From a checkpoint of a small transformer trained on Wikipedia.
Size: 13 layers, width 256, 4 heads of 64, MLP 704 SwiGLU, vocabulary 8192, 14.6M parameters.
Architecture: RMSNorm before each block, rotary positions, no biases in attention or MLP.
Training: a variant of Muon for these matrices, 196M tokens, 5892 steps.
MLP neurons of a small language model. Each row is named by its layer, matrix (down: output weights) and neuron, and shows model dimensions 64-255. Each number is 128 + 24 x the weight over its row's rms, rounded and kept within 0 to 255. Numbers have three digits each. A neuron's up and down rows have the sign that makes its largest values positive.
Before each neuron's rows, "fires before" lists the tokens most often just after its 100 highest values on Wikipedia text that the model never trained on.

fires before: " by", " in", " to", " and", " on", " of"
L9.down529:153175129133073146119133177152136150154091106158095071124127109071125127160196124112096094140119063164139121130158084119103100134111118143138094141132138125120139103128119142171087146091171153144145146125152149128177131140069126116156120091112101145122141163137139108126138090128126146118128172146108094141134163107107103103147130129106128107118121125123153156108166094149168133108101115156120112108104144146099082122145136140133102138151156147146132155119111147137151108111160123095150150110111114137156120151136143163117099091170143138130134102125104129123143112173149161137

fires before: ".", ",", " in", " and", " of", " later"
L3.down84:112126177155139117160117097160113140096139119115154122109120125118116109144139106072132118125090100099150126147114164135140141101075136165119137162130110141191103116164177190119139181127116100135133140117084138129144133125160118134136127111133135139150102097187167130148120127131123120128134141178130130113154154124128159127114162114143173160107136121099151129123134136143109073108135135086127130094169125155153136165152134137099127122116163081128129129079126106147173145150149130119122089088118118086115116159128166139133140140091120073081096152179099125124148114131137118152

fires before: ",", ".", "'", " and", " of", " in"
L9.down364:148114127100113100148124139135101128106178120142140108162128115113148126100161110085116137059122127135127097149147135134112136147136123132133118130108131104115124091140145108125117125105164107178117096153154103128121160110172165123138115154153135120100153116164123195105123183158076109121143130150149161148108172152104159134137162117100153112145106099120163110114145099146124177132107125136099115095167129135131140125161089106155127142168111158127116102133127138115119155098148147171140111091174152145112104149126126140124164136134065147128066142155134121083121155110142155156

fires before: "|", ":", ".", "ble"
L3.down539:153130108123121126120134093112136091128145125113130123117112135123072113110076139128117115078116133127157148104135100127137113107102133094152149136122174122198140130133134127176150113128116104157131154089157107117135095145106100110126123126140141128151088138173118145117169117154118163127169153180138135121123140081118103126158107137146162119151157131153136146077110137097107088150130116137135144077147090087123126117106144173072132150111162103151131130108131147140147132124148129106161120157091119124128107102167133150164076107147139140127107153140136152120073157138077107123

fires before: ")", "–", ",", "-", "."
L4.down586:123097129090119115150112124112115129111108111174133152130095093111130128156128120118110103099165179099144164114041100170163148126161112113108133133126157164113117113126137142136147164088099142160166096108128107132138146126118120114165117155097103147173114139137127182165101120124098143118146183164114135073137157149141139145120145164121140112165152114113114138120119117163121126147138167153112143164151110113125132169164121130122099146120123070122085168102106166139105143122129186092111096107168110115135129110124159119136081140145085126133141154108145144126151116131125135135

fires before: "s", " \""
L9.down257:135137096116082091123110098099117126142115095126116141119160127146141122150109106128164132124119162166162104121184129190139122140145149157097116109099148135105150107123123155112108117153129153090163130120122127139162119107149141140133110136151123050144124152130114122138134181176135088118100109103129178147175144173112092133115161201134135108133100132149156134127183120134099123153135138115150108149172105125124135148125136108128141163130119138157114123152107142175129113131094157111109111095155125101148120129080168161142143126124116183130150137140130187122169124129129126133

fires before: "7", "0", "4", "9", "6", "8"
L10.down107:146117112121122104128135164085117133146125130189127145163096146143055110099159097170148159169099129123132141116172132180168147158104134102157138111075119148123134115112145144138135129147121113137113108144150107139142132121105136147146150135120102118132131121128108164136164134147106149101130088127179102151135097113136117091152123092139155114124142130096079117131147132179117136114149126107128160118112146163153099126122123078135102123125104112090105102147129155130138103107093149139110150142179099112136143155112096127118255145136133153158163095162111132145128124116116141094

fires before: " that", " the", " he", " \"", " it"
L9.down78:121139123133117162105094195146099179121102122135161123120117118180117125133133141089113118139126137129142113075135119136145134118135147102112148090109096146135145103125064112092149151101106173098170091157071154155127107149137148130095089110159101116100153135141144099141124141171092129108129146134144107138084113149082128108089125136127175124137100100139131098141151120115124107104131121106121090094157097124100104131139150154147143144143160109137123120142140134108170127050168138133123146153163061131160097120110114108101044127149137153147105163101145159161131143137114117119

fires before: "s"
L8.down268:087116117133129127124141102115127166092125158155132107125158164106118173101149119089129109135106149125126102107150089090152102102145116146124141135129119125152169081150163149104105103162101139160145113178112129120104111102139139201101181077112135148091079145104120115139132106149120143116127118093128152109145143154146138136107086157145091089129115180135094150117115106127096138149174122102174110146136085149114117104136151136135130121133108149123132108100086127121122133150128093139103146124119134067101166114133127148133128128130170152091123125144143132151138153089166129167

fires before: " |", "–", "-", ".", " -"
L10.down166:150113204134119111154137107123159103168132139163130147139103157126157127123165161138163139133160105128150202156104128110121174100125104146109100138163095120150117107098141107124118134139142090152140133097120106136134165116141089113136143073161150124148117142161137107084174148126118115102088132164103117136103142104125118119157140119081128152096173130140163118112079148123136096101157113148120101118129155160131101106106150127096133126150171151098100123121073130103110147146143105126121142140164155137120144147147140088136143152090097152152144159107126150179078132124154101140

fires before: " as", "|", ".", ",", " is"
L10.down393:101112139149128122141132065109095101157155165183121070105100094151123114132126113110098114136104162108132151149125120166142109145126141101123152169133136091163137118199091135124131105125114148140092114137098104106103147164128141114133167091104097176122123096135097137110104128186084114100165110086098108136094113171076126103143107151137091155085105135145142123104119130142136163164136129155139094104087131190119117167134139115124134129127095123151130135152115129090137116140105095137081146102125142126136117122105107130163184109125146143089094099156105094081106116152120160114

fires before: "s", "\n\n", "\n"
L10.down663:110143110118124157138120129153101154131133133154147117118160168113143101143151151142129136112123120127157143113165089084105143110131153161121122130080124090069136130123117107121122138140081145118119079140143150128156162156123121162125139104153146159122127139132130124151058132129151093112121086135140122117181138204128146134109133153123126084104149121120120093138098162131145090159178110091122165114110151158125128123121127133108133138157101127144123124146141129122097103133128178141109142140162121168124107117094086099106037108126117113085112127098191165147131101113151131078

fires before: ",", " a", " the", " as", " to"
L10.down653:103105132137144148126108139135167154158138133122112139157133122141133107146163092138130111151115144091136151128158105116120123115152103164108214094158152132111144129129118086127090104119153117136117098162116132108142149130092113143119167133147077103093106133134099143088068172165133123143137120118128125152145107106118091140114116069155139129077108102119144122088120113133093085126126103120153086118140131103114107144153087108104130115110155117159150169102121146101149165141103174155134093126170130101138104151139114124131145109145125120135133123138122165149138124126097125137

fires before: " |", ",", ".", "s"
L4.down592:080117106127132143129141142175093067145120108144142128140166093089114126128128084115152141101142128106172123116136098075111106114103131131143132138095106139090126121121137128123132163092102133130102126138138119124115148145111154142115113115112126120120079125132156123099086160087131124158124152107112120118138136138083153084111116147136118124170159141142147096086142164131096108174176091113177148114180139088163128123109124165124121110170135126134150102075132144106111131160148156098173136117160091156159125095138147166092134146108113114167130150117123078151121060105126125115

fires before: " in", ".", " by", " for", " on", " with"
L10.down258:130123157104114128178117161163142108098094127122121136113152134121100104140116156101130118106133122144105094145152133092165101147125142122125126113119119128121134168113131118096140119139131113144150125129131141139134132152128117124128118167123133098181138112137107129113150142107093099157139111147087113125096152113092087119134123126110136113120096134095140136134122106146148112104118150107137146112110172114164114112108119162175118126142125117085091114111143137110107155118135137114142134169221166145134103099148111121109000113120138164113096124166122108127118092132108164137

fires before: " by", " in", " on", " to", " as", " with"
L10.down34:147148096073132142159162134136142099144121100138112062127129119134136117155174126098129125128158120155140145096163073135127161143118178130149172141081130141187112112099131117097116137094121120101126153147144117150148126125102172130187116119121107154111111141117123154123154116119075152077102140110089123076176160126170113116143132131124145131123113143116125156155130102114123165096101165143118192122112158091111116128118116158174108125112133156138110149133116127149126104151165170117115087126104087105158131144157116109119148125124131084127121121132075138130107113150130123100

fires before: ".", " |", "″", "0", "7", "9"
L9.down505:139131118096142156125131150128131136112089114079115188158134148105106096105156127129135102088120078130170150123080141125114147105151120175117121164062145158087133147129141174126091145164098134141100126140127107140150113125119109134111128119115166097100153116101139111105168158120111102151133058130098134121121105094122105129154132139101131128167184130126122152118136147127121167143121076076150217114107108103133120104129144116157095102133112131107153135119137103121121127119116115092117141093138164176108125120122147090169146137124130123128165127125125096103138138099094094100

fires before: ":", " |", "N", "-"
L10.down521:109138123146104145094146136118148128184124107108100148127085097121114120163135149079101062147116137115150130091144131125170120157115126149147150113165123137109135103147120101163116159146141125125166166142104085093108134119146108118094126124167114077155128122104081141144118135161073087135143154134144117112103153117115149125148152131047146132106143141147122134144096105121169119139121128158153153124197124132133127123119141144106146115102107146151146112113095138070071154143154132119139181101106079141149123090137140105141077126123104133130158157137115102130118118133178123107

fires before: " |", " (", "%", ")", " 13"
L4.down271:110096157116166095136142075143128093111168138064145114134102148110155160102096158172101128119105113128132117099138160169126120134127101119135113091169110170159106115139111139107177123128088145109118091119142149104180126111112098155111119141137157146098175155105142150116069138127129077137125122144124126132146120128100130114148149129132134147103123112116108150110087191121120141107093120100153097110132123128133116131124142093138094100132149089096117137062152129105129120148080114110169110095129125130107145096119104060132113188066118076154143149105149140106122108120146176136

fires before: "|", "\n", " |", " in", " on"
L10.down568:157116131127124095111141157107154092110112149128166172154117107105097131157099181152076095155118122088132080099133128088135087137103081159094111115156078093101146130107119114130139144117167153129154135142114097095107117150144132091090107130128126116144141173138092092127101109137102101155112127114095089139120118139104129147128134132156130131105102120145120142104159117118092092118127126136121082132164143140147114104162141130100123127152112085112127124130113111128123110125117164107148125121142094119111120110144187148129065063156140085161095114137156132133118105170132103103

fires before: "=", "\n", "\n\n"
L4.down582:163106119115119124160134095092089118134135140119149095136128118123130131142132092162131140146153110147156097089105125121091111139120148128125172131147140156131108161127136169060102146089116134131124143122095165131104134102106124156117093138086157160144131118125103149180135130105114090111119117131109135100135148146075118123132174116113153141151106101129161106133130109150153166131135088154136117102093112108156087119138121115071155142143120101120113135142161095161152170105137148110108158104134146168092176113153148109126133149135112130131127110118099157098130108103117095165

fires before: ".", " of", ",", " in", " and", " as"
L9.down30:169162145130125137129151167183087114149086123105091093127125089139178155126117159159088143128132111109125113157121165112084133107136083144156097128102165113154116112161090131163134157141117153158136130138147117159116123143108142160157134146111142142107084103123137191108149101133106136123118105141080153125134094083089119146118147129150088147121110143082154114133120084163143105107097094147105114103133155149123102130109118090102137124164098133089104113125159151104135132123140147060109146095117136141119117145131075123120089140145146111145106149135125124146128096146104155164

fires before: "=", " =", "ion", " life", "s", "rs"
L4.down397:132134087120138119149117139153085127150176148105137134107127090163124143128131115102101134108089127128118117119147098105189149174130158119122130103138130114135146098106123097120133116152113160101118133143107147116098074116140131174082122159135145091141109105106068126157091133082124123120137096173101129174115123062082111156109148134146133146111148149116120126111121122174100134119128140098157112116172160139143161155139113100133121078133155159156113069117146092125117144101072125182170092086124159127145101170144143128102141138155116132108120115174137114129119163154120116149

fires before: ",", ".", "–", ")", " and"
L4.down410:138139140130146081158086064106135112135140128173135142086095089118131177123105159090150134152101129125115138147099076143105178112140151145158154144171113143149129079148109162137106140134179114148156133065168143098142129155109123151151114099158139175132103157145118160137101113131124134099134151176135146128140127110101113129110181092109134089104082115100097122127138152162107073153120112090096103145110135127161129157119114120142165137136126110099114141155130108133140121107118128161128125107109120094149125133131139136143089131112109145100123102194163135079147133165144098126

fires before: " by", " the", " to", " on", ",", " a"
L4.down141:114119134143105179140091143122157124106158084120111124141126095094136092123143124146117129095114106090104109125169149116098113143100110089135129114123162131150110141094119135154155131097114071122080071145111117137152117116113126081136085132103127158141156137131149134117110125141110132127135121139109124140149115094095105121114132100117166132117093079097127115118120147124110096148150108067146128137136135151119094166117141085116127082098118131112188130142148128109139106096162187144151105123110118153107155138159088145108133124141109085121100104127104127130151115141168113113

fires before: " |", "%", " points", " cm"
L4.down436:099114144104127099121153139146133089141111186105103159112118146130128096125126135141149133128117138114131108095127162127138086089157122104131134140107147124166131141134114123152120160151093149168110145101175135123171104092088068131150110091153144139126098146168127050161154133095122121107139150126105118093135118121154107124091098160132142152139116125154134144137114145182109100097149141120165131108134184102102126106059185134180110140123135118117146143099177128125168156099145145048101127129130122098117138125072130122157159126146114143130100123131134128152082125126138136082

fires before: ",", ".", ")", " and"
L4.down39:161162138123116101127139100101132114120083112150130096115118111098162134143128145086119089129136126101164118124142113148086150114154114082148112153114107128169125131137124150108175142130164152167140142144151128100128170135143120148145133084131157148124082096091118155121106139137107129117130130175123098134130114150128157130137149121110135158123077099102141161130131145153110076093108103097100124141174118137111133111156133087103133126134116078083128182110166172111167168140131188140113091132160120108149148132089132088141128130104143072111101106160130109103120107093154100166

fires before: ".", ":", "\n", " April", "ough"
L3.down531:112140081122094115118102108155127138118116153132094110132098149130119111092132148148112084104121164156145137120097099145168101118084137119135113136122139108126123093133132135142139122105142113122082150083105083123112093151125139085113145147102114118145126105114087149139119118181070147121175109120145086158128105088187153134096170122134124139116145115114133159099129129107129102156154116138116124110108169136133144145135116172154144174128141111151139091105097160161150157119078128094137143123133122109103121112168159172124084075140144101163118151124133128138122113144112125130